MLP neurons of a small language model. Each row is named by its layer, matrix (up: input weights) and neuron, and shows model dimensions 0-95. Each number is 200 + 20 x the weight over its row's rms, rounded and kept within 0 to 999.
Before each neuron's rows, "fires in" lists the words (lower case) most often at its 100 highest values on Wikipedia text that the model never trained on.

fires in: "label", "singles", "listing", "frac", "opera", "charts"
L4.up271,203,216,191,260,165,190,173,205,202,213,185,169,166,182,187,211,218,237,176,209,200,197,220,185,204,220,187,184,197,238,195,180,192,187,217,221,189,179,189,196,230,201,188,198,186,199,210,230,169,209,171,203,245,202,197,172,184,225,169,223,214,202,187,207,200,202,211,183,214,201,221,206,189,219,214,214,206,189,212,193,169,180,209,223,214,196,211,213,206,220,173,164,205,172,184,192

fires in: "they", "air", "press", "aftermath"
L4.up355,219,189,205,229,193,195,218,199,206,204,204,197,220,196,201,205,258,217,193,204,200,179,171,214,185,226,188,160,148,182,195,207,188,171,200,198,246,203,229,204,165,182,213,191,191,201,217,170,189,186,211,241,168,233,192,177,194,209,198,215,202,196,205,180,184,237,252,211,176,185,222,208,208,221,224,171,202,208,213,200,190,201,241,175,184,198,173,199,201,190,219,206,178,185,188,213

fires in: "won", "was", "remained", "is", "founded"
L4.up475,205,208,208,237,174,235,216,188,208,220,183,202,196,152,191,180,214,234,196,195,192,207,224,192,167,194,174,218,225,220,188,186,231,212,223,172,183,195,209,186,211,224,189,166,177,188,176,181,224,196,212,211,222,156,195,208,207,192,196,204,170,187,237,163,184,191,206,186,171,206,216,217,142,199,182,230,205,219,191,177,194,212,196,194,212,204,186,193,171,213,236,209,192,201,222,190

fires in: "was", "the", "is", "a"
L10.up179,199,148,188,190,196,173,210,209,161,193,175,192,213,206,198,195,223,177,225,192,202,198,175,195,208,172,217,185,196,174,147,193,231,187,154,231,203,200,229,169,184,194,193,214,223,196,219,208,186,205,223,236,184,204,192,251,227,158,216,192,194,201,214,188,206,198,182,208,173,193,230,199,212,224,219,180,210,235,189,206,213,214,177,200,209,207,193,204,217,187,188,210,230,199,222,203

fires in: "is", "has"
L6.up146,197,216,168,205,201,227,205,177,182,176,178,213,197,194,182,265,202,230,238,185,192,187,215,205,188,178,205,191,238,234,220,168,209,212,225,191,177,192,204,162,188,188,206,210,200,190,204,195,218,206,187,206,214,157,188,189,202,162,218,201,190,193,190,148,216,178,204,200,199,191,196,236,188,196,181,193,195,229,204,213,233,219,186,183,190,203,191,190,194,221,206,182,205,233,167,237

fires in: "player", "debut", "hit", "players", "selected"
L5.up542,207,196,176,237,158,162,214,196,179,179,211,192,208,163,149,227,191,192,218,186,172,182,182,211,231,204,203,217,221,219,196,173,230,181,229,216,183,221,172,215,185,213,218,220,157,199,205,199,181,235,214,187,206,209,191,218,173,206,243,211,191,196,193,203,195,191,193,207,197,180,199,209,214,222,201,242,175,236,202,168,201,230,207,173,203,249,199,216,223,221,189,195,182,219,190,212

fires in: "to", "zimbabwe"
L5.up366,207,213,185,217,186,190,184,222,195,186,216,213,247,188,217,200,172,217,176,147,214,224,165,203,192,225,194,244,192,194,232,186,188,222,175,169,209,207,238,226,188,198,201,248,191,171,210,211,199,235,226,205,179,206,191,211,190,238,214,180,196,216,208,210,215,222,239,205,189,192,183,193,198,202,225,195,189,207,199,189,178,139,171,208,205,209,172,193,180,208,208,195,193,219,202,206

fires in: "season", "system", "program", "will", "can", "platform"
L4.up555,189,188,193,195,202,194,190,187,205,200,193,230,217,169,192,217,200,242,213,205,177,186,216,163,221,213,208,135,230,192,190,169,179,172,231,209,203,194,192,209,228,191,173,197,205,215,237,185,161,201,217,189,177,215,204,218,204,190,202,179,227,200,211,204,180,221,202,205,196,196,176,179,198,214,195,172,203,236,193,209,167,179,216,225,164,194,178,216,197,199,191,184,201,217,164,219

fires in: "early", "general", "later", "active", "development", "faculty"
L5.up541,187,204,174,205,180,235,199,198,203,152,226,196,230,203,189,205,177,181,250,215,221,218,193,198,203,216,166,192,189,179,230,182,209,168,165,192,208,216,240,199,173,205,185,195,250,202,226,250,178,193,175,187,184,223,212,198,182,203,221,193,201,195,205,222,222,199,178,204,219,184,201,215,215,196,210,207,163,165,201,207,237,214,227,203,202,222,187,202,157,222,199,156,218,215,180,193

fires in: "in", "damallsvenskan"
L4.up425,188,187,221,212,214,163,218,189,197,204,199,188,163,197,213,203,212,164,200,212,197,199,171,207,205,181,201,216,178,181,211,216,196,227,156,196,187,184,198,180,224,216,193,209,193,185,179,215,220,191,228,238,208,186,205,196,189,189,203,234,196,202,215,182,183,193,223,182,220,186,214,186,197,217,263,167,241,182,189,231,190,214,175,221,180,193,198,201,201,220,219,220,196,200,182,213

fires in: "of"
L5.up315,187,226,187,241,199,186,188,244,186,167,186,206,202,175,210,186,210,177,224,193,190,164,198,158,216,183,200,199,214,190,230,192,197,226,185,205,196,196,184,203,198,203,186,185,196,197,230,200,193,161,244,221,217,207,174,184,200,209,209,196,167,171,212,242,199,189,230,188,193,199,177,229,206,201,213,205,189,215,204,205,185,217,154,193,158,197,205,190,198,166,212,196,216,225,218,226

fires in: "to", "through", "would", "unable", "into"
L10.up205,196,214,194,198,197,200,180,195,219,212,218,177,200,189,165,200,179,189,197,181,203,213,185,172,187,216,195,201,238,215,180,198,219,201,193,183,186,198,175,213,215,200,181,183,227,190,231,214,163,208,221,208,174,231,137,233,224,146,192,201,216,214,208,212,186,231,208,199,199,209,184,208,207,189,207,192,151,240,200,176,218,207,195,171,184,189,156,203,193,201,168,168,234,211,189,185

fires in: "as", "that", "if"
L5.up386,189,201,202,230,165,196,194,243,185,175,226,197,241,232,134,225,192,180,187,217,197,215,198,209,214,201,226,186,183,209,212,178,189,209,231,197,204,217,197,199,186,197,211,195,191,225,256,219,170,211,188,237,201,190,161,198,164,227,196,176,205,224,209,219,223,184,195,209,192,195,176,189,212,210,209,173,187,185,221,189,228,205,194,208,198,209,181,211,157,223,173,212,223,203,172,196

fires in: "he", "she"
L4.up389,190,208,208,200,221,196,168,216,200,184,208,178,224,240,204,199,214,194,182,185,199,190,199,236,201,170,207,219,215,212,211,216,180,196,212,213,195,210,202,217,169,184,210,182,194,220,204,225,195,182,201,179,145,192,231,198,164,190,185,165,183,196,159,222,205,188,200,180,204,205,202,236,198,166,192,169,256,197,178,189,207,185,195,174,194,204,215,191,177,200,194,186,148,199,200,218

fires in: "of", "to", "from", "through"
L9.up329,196,165,231,202,187,197,203,216,187,213,190,202,194,235,188,203,201,197,191,183,212,219,147,186,220,214,206,221,253,177,174,195,194,208,220,192,231,237,181,214,204,195,181,205,211,194,209,208,176,214,204,226,179,195,216,190,188,189,206,157,216,230,185,207,190,203,260,203,195,213,171,194,163,186,204,207,200,205,171,201,228,152,160,175,210,179,221,165,201,193,188,171,195,207,213,236

fires in: "of", "there", "example"
L5.up417,182,205,213,223,180,165,207,225,218,171,192,212,189,156,188,172,200,189,202,222,182,193,200,174,224,218,183,203,188,170,219,188,175,219,209,213,181,175,197,240,191,203,216,166,185,191,221,191,230,180,224,191,238,173,192,198,216,206,179,182,175,209,218,161,190,185,202,201,148,190,193,272,192,200,212,223,159,219,209,190,220,214,193,209,184,200,197,203,196,181,194,207,216,229,203,151

fires in: "of"
L7.up615,193,181,184,215,190,192,173,219,206,229,198,183,210,175,225,198,178,190,214,246,165,171,171,197,191,201,223,200,220,196,211,196,186,205,217,205,228,198,202,179,192,174,186,154,214,211,212,217,199,146,249,211,204,226,229,170,194,197,222,210,219,190,178,199,189,170,205,209,216,174,196,238,222,176,223,197,202,196,187,222,206,167,191,199,180,163,184,174,213,187,217,184,204,194,190,239

fires in: "0", "2r", "4r", "tirr"
L6.up132,227,162,185,220,171,193,186,206,159,216,200,236,199,228,192,211,192,214,196,203,210,172,187,209,222,183,196,193,227,194,181,202,176,210,210,206,254,204,219,219,216,241,191,193,198,169,196,228,230,200,173,187,214,185,203,208,224,188,176,184,211,232,197,189,210,206,174,188,225,184,184,149,185,220,188,173,198,235,187,185,174,187,177,204,196,212,165,239,224,181,187,183,235,200,220,234

fires in: "can", "to", "would"
L10.up620,229,217,180,206,177,174,200,172,204,179,174,192,216,158,177,219,196,175,185,193,173,187,181,204,222,205,215,201,156,185,200,170,201,192,250,209,200,232,209,190,253,210,220,221,194,243,211,170,158,223,208,224,167,197,187,203,179,186,226,201,196,199,203,220,165,200,217,153,229,180,199,177,194,175,214,191,197,209,170,200,199,200,162,191,208,177,222,184,193,199,223,202,212,192,215,233

fires in: "to", "it", "can", "will", "must", "may"
L10.up168,194,197,196,227,169,206,209,192,194,195,211,182,218,160,195,204,180,198,206,179,201,191,219,205,253,192,185,228,186,207,181,173,213,196,218,233,194,207,216,221,207,164,186,212,197,236,219,197,198,184,219,170,164,201,148,195,191,158,233,186,176,191,221,179,180,243,220,174,211,214,196,223,195,195,207,176,174,217,204,193,181,175,194,206,190,191,196,213,209,227,176,186,201,220,184,234

fires in: "to", "can", "will"
L6.up253,213,177,172,232,216,171,192,187,239,229,238,205,205,199,202,207,205,213,222,192,177,185,190,210,226,225,234,219,212,182,207,168,175,188,169,154,214,227,204,191,224,203,212,210,205,196,215,177,208,177,213,211,179,168,193,193,193,183,153,187,208,216,194,223,205,204,203,194,201,189,195,182,214,217,198,173,200,228,202,180,208,163,215,199,173,162,149,206,193,194,208,173,232,225,158,197

fires in: "who", "that", "there"
L5.up40,233,194,147,205,189,209,179,193,198,194,203,220,210,224,199,153,176,195,177,201,176,201,196,181,253,178,185,207,206,212,203,198,178,174,198,200,219,177,207,224,201,213,239,170,191,209,193,195,176,220,213,202,180,195,176,197,225,166,219,188,198,194,213,197,160,200,237,193,217,178,233,193,221,209,202,213,248,227,181,185,197,196,180,179,220,184,165,191,217,222,177,180,165,226,212,246

fires in: "with", "which", "that"
L6.up90,216,207,207,193,159,182,203,176,216,230,193,214,201,189,178,198,178,201,230,179,198,206,163,205,201,210,195,181,216,184,180,207,212,185,199,221,171,209,186,200,209,164,229,229,200,204,195,166,198,194,202,219,195,213,199,207,228,183,204,222,163,207,250,154,192,196,191,205,234,186,184,194,242,210,220,166,217,242,223,221,203,216,222,178,201,225,196,219,203,186,200,176,196,234,148,190

fires in: "his", "their", "were"
L6.up118,183,182,190,211,198,207,158,224,201,195,233,215,209,190,222,172,186,191,181,176,191,226,218,227,204,201,160,252,184,172,177,204,213,161,196,213,227,228,193,227,187,192,194,184,224,202,202,201,203,243,205,182,184,215,208,177,189,187,214,201,196,184,186,209,187,201,225,202,201,154,216,219,238,196,206,214,206,219,205,174,237,211,230,158,207,167,172,200,214,193,214,175,208,243,203,210

fires in: "which", "to", "that", "and", "implementation"
L9.up587,179,208,198,197,183,221,197,192,200,209,216,215,198,201,164,207,199,196,208,240,226,236,190,202,186,246,217,171,192,190,190,192,203,154,183,189,201,215,188,200,239,187,209,203,201,198,227,174,203,190,253,227,217,193,176,221,222,207,202,215,203,242,206,204,181,199,170,190,191,209,211,176,179,207,201,167,152,201,216,159,198,175,227,195,203,200,161,233,208,203,178,177,207,208,179,191

fires in: "in", "was", "there"
L4.up156,194,200,199,215,227,202,180,223,158,211,167,199,196,157,179,181,197,176,192,222,154,192,239,170,210,174,205,197,210,197,195,197,201,247,187,228,192,208,204,194,224,204,196,186,208,179,200,194,245,185,206,199,189,175,211,213,184,200,182,185,171,188,223,235,199,192,233,203,181,225,201,215,159,176,175,206,191,235,198,209,236,232,212,122,203,195,190,193,204,206,208,225,201,221,196,204

fires in: "of", "number"
L6.up391,193,198,184,207,187,201,174,225,193,178,192,201,229,173,211,226,182,180,233,208,176,165,189,183,222,191,192,208,227,180,216,197,196,219,220,192,191,194,160,175,228,182,207,162,188,208,209,194,231,154,247,181,206,240,166,210,230,189,185,162,195,205,180,216,208,193,201,190,199,176,195,243,181,200,226,221,208,211,222,214,224,192,199,203,189,184,168,176,196,184,222,170,222,228,222,214

fires in: "is", "son", "man", "brother", "daughter", "was"
L4.up364,229,212,205,205,181,216,212,187,197,205,204,166,220,184,211,199,191,203,232,213,164,209,197,222,166,202,196,162,216,233,205,215,201,205,210,203,183,203,193,195,147,202,221,178,189,189,204,208,233,192,230,207,188,188,190,174,193,160,224,182,176,197,193,187,227,215,193,226,202,183,210,204,195,194,188,238,134,186,205,196,232,184,218,172,202,186,180,193,186,178,186,174,206,217,192,239

fires in: "a", "in", "the", "its"
L10.up272,180,186,181,211,177,216,171,215,190,185,207,172,189,203,220,187,202,192,211,254,200,199,200,165,197,178,207,183,204,194,195,183,236,216,156,211,193,193,187,182,189,182,247,196,222,205,201,231,211,209,209,194,201,207,197,206,213,171,197,213,198,240,201,206,189,222,198,215,213,164,187,210,191,187,243,179,181,214,195,214,184,170,180,217,174,153,167,223,193,219,205,218,236,196,189,219

fires in: "of"
L6.up0,179,191,194,206,235,170,192,240,187,166,187,229,193,164,203,212,205,210,220,223,182,196,203,183,217,199,215,160,223,186,215,188,188,159,206,197,201,163,193,206,201,171,224,190,207,217,203,200,222,153,253,209,221,187,189,233,206,188,198,162,185,200,207,193,183,188,219,200,197,203,202,205,208,219,221,235,192,200,210,187,226,191,166,211,207,226,192,190,245,179,197,210,253,205,176,198

fires in: "of"
L7.up181,204,154,203,203,214,211,178,224,205,230,174,216,219,188,210,186,195,199,235,212,211,194,167,181,184,210,201,220,214,187,211,192,226,177,200,195,237,193,180,192,182,176,215,202,180,212,208,184,220,129,223,172,209,201,161,182,212,168,170,170,197,209,235,172,189,171,214,196,184,183,227,182,173,197,223,232,203,219,209,228,217,189,179,192,210,186,177,174,200,212,227,196,241,201,206,183

fires in: "as", "party", "on"
L4.up268,226,186,188,222,194,189,184,207,189,201,204,179,252,182,172,209,161,220,199,187,221,192,221,188,206,200,219,142,212,197,210,185,181,201,226,180,209,191,208,197,172,205,199,208,204,183,217,210,174,201,236,180,185,211,198,198,198,183,251,194,187,221,206,230,204,200,208,203,202,185,227,199,203,184,186,224,189,200,197,181,202,209,198,221,185,172,211,216,177,193,206,208,216,180,173,196

fires in: "his", "she", "father", "her", "college", "march"
L7.up253,205,198,192,209,203,225,162,162,213,169,195,202,230,212,188,173,171,209,244,159,192,194,237,201,193,215,196,235,199,195,183,184,196,192,186,192,188,199,213,171,191,217,214,203,202,241,222,229,189,220,185,199,179,198,209,210,204,163,273,162,210,195,224,186,199,228,195,204,189,179,216,215,201,198,190,207,183,203,207,194,189,225,246,186,212,187,202,211,208,178,166,190,172,197,196,225

fires in: "was", "would", "personal"
L4.up155,202,206,237,191,191,201,159,189,174,186,195,198,206,191,170,190,137,181,196,187,171,193,242,212,228,153,192,181,207,206,184,220,186,196,167,220,206,217,211,172,218,196,218,221,199,199,195,181,210,187,197,178,204,207,227,192,195,198,172,173,187,247,214,214,174,229,188,172,185,186,203,233,200,198,172,226,164,191,198,169,224,210,192,208,193,169,203,203,193,228,197,222,216,193,203,233

fires in: "was"
L4.up528,200,190,204,197,196,168,217,175,181,162,185,183,178,217,191,149,196,188,176,189,188,202,220,178,202,181,192,178,200,164,192,215,214,203,182,202,236,208,183,171,236,203,206,226,224,196,225,180,207,179,173,179,232,188,210,192,201,212,188,184,182,208,238,178,248,188,215,197,166,196,224,202,188,215,194,203,209,186,195,226,205,209,250,176,182,214,199,231,184,216,238,191,203,201,159,196

fires in: "that", "she"
L4.up120,194,211,210,222,207,201,172,158,214,164,227,166,215,228,198,186,221,210,199,147,206,208,165,195,223,191,211,212,218,185,171,212,208,174,200,224,183,223,167,201,160,190,193,208,191,229,198,166,205,205,212,182,176,188,212,214,180,203,244,183,201,212,232,209,202,212,185,184,205,202,210,214,192,225,181,220,231,206,213,180,213,154,226,178,193,181,184,225,191,144,207,199,216,226,171,212

fires in: "was", "course"
L7.up617,159,170,203,193,194,198,198,201,194,173,193,209,211,170,216,183,180,190,215,199,143,206,162,198,230,217,226,157,192,223,205,203,209,194,204,170,214,175,203,170,195,218,218,192,210,209,242,180,207,182,210,176,214,168,224,184,186,168,196,155,196,204,194,203,216,176,206,207,169,163,221,198,171,208,184,208,209,235,184,193,218,198,194,174,190,193,194,197,190,170,214,215,199,199,192,202

fires in: "with", "against", "to"
L7.up70,204,176,230,197,177,158,177,211,194,196,197,212,192,218,171,222,183,227,195,169,243,187,174,226,214,196,213,213,246,200,183,185,195,198,202,223,242,217,182,192,194,189,215,212,234,219,220,234,193,186,234,231,205,193,176,186,225,201,207,200,182,207,203,218,225,170,245,212,195,188,169,207,184,203,206,206,166,196,196,202,212,184,188,193,201,208,194,200,172,202,208,152,205,214,179,228

fires in: "to", "would", "must"
L10.up436,185,212,182,210,184,195,198,220,191,179,183,203,221,187,145,181,175,198,220,218,196,213,205,189,219,201,151,195,186,236,205,170,199,193,207,172,216,202,197,227,212,173,235,203,188,180,198,214,203,209,223,191,188,200,170,244,223,199,176,210,211,208,206,218,150,238,198,183,208,190,192,204,194,211,228,166,161,230,241,177,192,179,227,189,222,176,163,198,197,217,204,182,214,219,186,223

fires in: "was", "is"
L5.up472,223,180,213,193,199,188,212,189,209,198,188,206,210,206,195,181,208,215,176,196,218,197,205,216,239,189,204,184,212,208,175,200,181,188,201,170,190,215,193,181,225,212,236,192,197,190,212,166,204,216,192,193,258,171,217,224,182,180,185,193,194,187,231,154,197,186,192,158,155,207,203,211,167,225,211,181,229,230,170,218,174,164,196,230,185,213,197,183,228,184,208,215,198,196,220,236

fires in: "6", "of", "7", "that", "and", "5"
L9.up229,202,149,212,193,209,216,191,161,183,211,232,191,186,179,214,165,217,191,213,178,226,228,179,229,210,193,215,205,174,224,176,228,194,191,202,241,219,202,190,208,208,184,194,200,217,218,179,218,182,194,195,252,215,201,192,239,189,218,207,214,214,207,241,190,199,176,180,186,207,183,217,207,180,240,195,219,197,236,233,191,208,189,212,208,191,189,197,209,232,185,185,194,196,212,171,199

fires in: "to", "through"
L9.up373,197,219,179,202,189,215,173,182,227,194,194,210,191,179,205,200,222,176,182,202,234,205,150,190,167,203,224,206,189,189,215,203,211,219,189,216,227,226,200,185,193,169,191,201,188,188,220,216,174,194,224,227,186,199,145,208,201,222,196,193,203,188,215,221,213,188,237,204,174,192,229,208,220,207,218,165,198,215,220,213,212,160,159,169,187,171,190,199,174,182,217,180,222,217,185,187

fires in: "who", "until", "it", "as", "what", "him"
L10.up511,188,187,191,229,178,197,160,204,177,212,212,213,208,207,184,190,152,191,205,209,180,203,241,205,211,216,195,218,208,202,217,174,210,167,205,197,203,199,185,211,212,220,169,215,221,230,203,194,216,187,199,169,174,187,201,209,209,167,213,179,179,198,200,228,220,209,236,203,229,196,224,181,177,202,179,196,185,232,195,146,198,194,194,194,210,175,178,208,191,220,192,198,182,207,259,228

fires in: "on", "in", "rating", "with", "twins", "of"
L6.up597,197,145,184,195,208,199,188,189,205,196,216,198,183,207,235,151,200,187,203,193,219,202,173,174,190,186,188,205,191,168,176,193,196,193,196,208,218,220,190,193,213,183,218,185,232,177,206,214,212,206,203,239,207,198,225,208,192,162,223,217,207,200,206,202,184,167,198,177,226,142,189,231,212,215,194,186,199,246,225,200,217,198,195,156,216,210,170,229,201,212,176,183,240,235,142,191

fires in: "player", "for", "debut", "season"
L5.up586,188,203,197,195,212,172,186,224,205,198,216,231,232,169,165,225,181,198,194,177,211,179,210,219,239,220,200,200,223,205,183,166,203,174,215,153,212,215,193,202,221,202,194,198,189,204,225,197,171,188,212,216,205,212,172,210,209,195,215,181,218,217,219,216,208,195,187,194,181,193,214,206,233,219,209,204,171,214,207,170,184,201,247,224,192,243,187,200,194,193,180,141,193,163,178,180

fires in: "won", "released", "on", "played", "in"
L10.up458,207,184,149,202,194,199,190,229,204,201,171,216,231,201,178,208,207,197,200,207,224,164,185,181,226,183,217,229,223,163,178,169,187,166,231,186,176,235,154,201,230,215,182,218,229,201,169,163,190,193,199,204,220,225,184,211,228,178,227,184,200,242,207,243,200,202,213,204,195,175,210,203,199,209,189,190,197,225,196,209,182,211,212,195,196,189,189,203,220,202,221,190,231,201,203,188

fires in: "in", "on", "out", "into", "forever", "afrin"
L7.up530,213,196,185,197,209,209,201,192,210,199,189,192,204,208,177,172,193,204,193,190,191,208,194,195,190,197,183,206,222,174,178,172,208,211,234,172,219,205,212,201,263,232,174,195,170,184,230,206,167,218,187,215,218,205,219,198,200,187,183,222,166,197,193,225,198,210,200,206,176,183,182,185,182,166,213,183,200,205,181,217,174,249,194,196,216,163,189,194,186,208,227,188,246,236,192,185

fires in: "with", "to", "was"
L6.up79,193,188,208,193,211,173,198,210,192,201,185,208,227,228,194,210,198,169,196,208,223,198,192,168,223,197,222,165,193,216,227,195,168,189,202,187,186,222,214,178,217,187,184,174,201,191,232,177,218,193,202,183,250,180,205,200,178,218,195,185,203,172,203,199,226,195,226,199,194,174,196,207,182,205,195,169,199,225,227,189,224,201,221,180,189,216,184,219,222,203,246,208,196,239,190,168

fires in: "to"
L9.up357,215,211,188,231,213,182,176,201,195,214,212,216,205,155,196,193,179,178,234,199,179,224,197,214,204,209,205,227,200,162,191,165,159,185,183,171,186,205,190,194,184,216,208,201,205,197,209,176,205,202,196,192,197,160,161,208,195,206,160,186,200,179,221,192,153,190,179,192,189,162,185,210,241,199,207,178,199,237,168,225,211,192,193,182,190,208,179,213,223,200,158,181,167,193,192,193

fires in: "that", "where", "example", "of"
L9.up418,208,178,170,216,193,206,196,201,203,185,168,205,193,218,162,209,215,201,176,201,176,172,173,194,232,197,172,208,193,211,183,215,208,182,222,200,206,202,199,193,219,197,181,163,228,204,181,210,191,216,242,194,218,201,187,220,205,194,206,203,189,206,211,243,202,193,236,197,186,193,163,207,173,166,192,193,184,230,232,185,221,221,184,162,198,183,163,179,195,227,206,201,192,229,210,217

fires in: "is", "family"
L7.up229,177,182,230,224,188,202,183,185,226,211,186,216,222,216,188,221,197,208,201,182,189,178,214,224,196,194,207,207,246,209,198,179,224,225,244,185,218,190,174,172,209,198,183,169,200,201,209,201,212,210,212,198,220,174,186,204,205,171,165,149,167,213,199,181,196,154,184,221,202,200,232,207,177,164,204,184,167,218,195,209,231,202,212,214,219,191,195,186,224,190,198,191,231,178,190,199

fires in: "that"
L4.up229,212,199,188,219,216,204,180,206,184,199,226,180,199,262,202,194,188,184,190,169,212,191,200,187,226,181,236,188,198,180,183,187,183,200,192,214,175,220,206,168,206,169,213,175,196,193,179,224,177,224,239,188,168,225,173,181,203,186,195,207,183,201,163,222,191,197,199,192,190,201,220,189,205,223,187,209,227,225,218,172,205,228,176,199,225,195,193,231,199,204,194,194,222,211,199,275

fires in: "in", "off", "on", "offensive", "since", "fiedler"
L4.up453,192,204,217,214,181,224,209,222,187,164,209,228,191,175,211,208,180,180,220,152,189,197,209,162,220,194,181,213,234,188,205,201,188,229,209,195,195,210,194,168,170,199,191,156,152,215,205,186,215,197,211,165,164,210,211,206,172,206,208,188,155,236,214,217,202,216,199,199,187,164,208,220,206,164,193,212,191,214,204,186,208,206,179,214,165,185,185,211,197,173,215,210,209,226,205,199

fires in: "her", "royal", "first", "sister", "only", "carcanet"
L5.up22,201,208,202,209,190,212,179,170,177,145,221,188,213,228,200,211,183,192,172,204,219,212,167,196,204,188,212,208,191,208,246,201,242,199,188,224,170,212,203,200,179,191,213,192,196,217,211,201,174,226,185,259,171,220,198,201,174,201,230,166,219,178,177,231,208,184,188,200,226,213,172,225,185,194,219,221,152,219,219,192,224,177,209,204,195,208,169,225,207,202,214,187,200,205,206,206

fires in: "was", "with", "between", "at", "were", "played"
L10.up39,223,182,192,210,227,209,173,207,218,219,190,220,212,164,183,210,203,166,171,191,196,208,159,237,176,205,199,207,199,179,191,206,222,228,205,182,180,230,153,193,199,205,199,168,194,186,155,217,211,228,213,193,201,201,215,226,189,174,222,187,173,190,191,181,181,172,251,196,200,166,196,203,196,184,217,212,203,204,207,230,213,227,195,176,187,200,188,217,186,199,193,158,213,195,164,221

fires in: "to", "would"
L6.up434,230,184,176,191,194,186,196,216,192,197,189,203,206,199,175,189,191,202,186,182,217,190,210,204,216,169,223,225,198,179,165,170,167,189,212,191,211,201,204,195,182,220,200,181,180,221,207,179,203,191,198,240,203,133,210,236,190,217,191,174,212,172,237,222,136,207,207,209,206,168,190,189,205,203,214,166,218,241,190,214,186,185,179,220,224,232,218,211,230,193,184,190,234,187,197,228

fires in: "when", "if", "before", "until"
L10.up26,218,239,213,215,168,219,196,200,199,212,242,225,205,228,158,191,209,184,181,214,203,194,187,192,209,171,195,198,219,234,208,205,181,189,214,197,198,177,208,198,187,176,201,149,180,225,211,220,181,185,207,244,192,203,190,168,177,206,201,203,184,217,250,189,232,211,192,210,178,181,202,204,181,211,203,164,230,236,226,143,202,195,218,194,196,214,176,224,221,178,231,191,202,188,236,235

fires in: "only", "to", "who", "also"
L7.up264,198,215,213,197,168,216,221,212,208,178,232,178,208,210,225,178,125,214,181,232,202,243,212,198,183,207,185,208,217,213,208,176,178,180,166,164,199,198,230,208,215,173,226,183,216,207,205,216,226,197,230,219,232,221,167,213,205,200,196,196,209,218,199,165,221,198,232,205,188,174,218,197,221,261,223,170,201,190,208,186,197,177,165,194,199,204,176,218,186,198,229,172,198,202,190,234

fires in: "in", "damallsvenskan"
L7.up496,210,207,195,212,207,176,208,199,214,222,205,199,192,210,202,230,187,186,219,170,262,215,171,192,203,205,173,200,201,191,181,192,238,221,178,175,210,219,232,200,185,210,194,196,197,186,190,232,203,193,202,199,221,183,202,192,235,181,165,211,205,228,216,186,182,201,202,210,211,199,191,213,211,188,239,191,194,183,224,224,185,207,197,208,196,171,173,213,204,186,174,210,188,234,210,209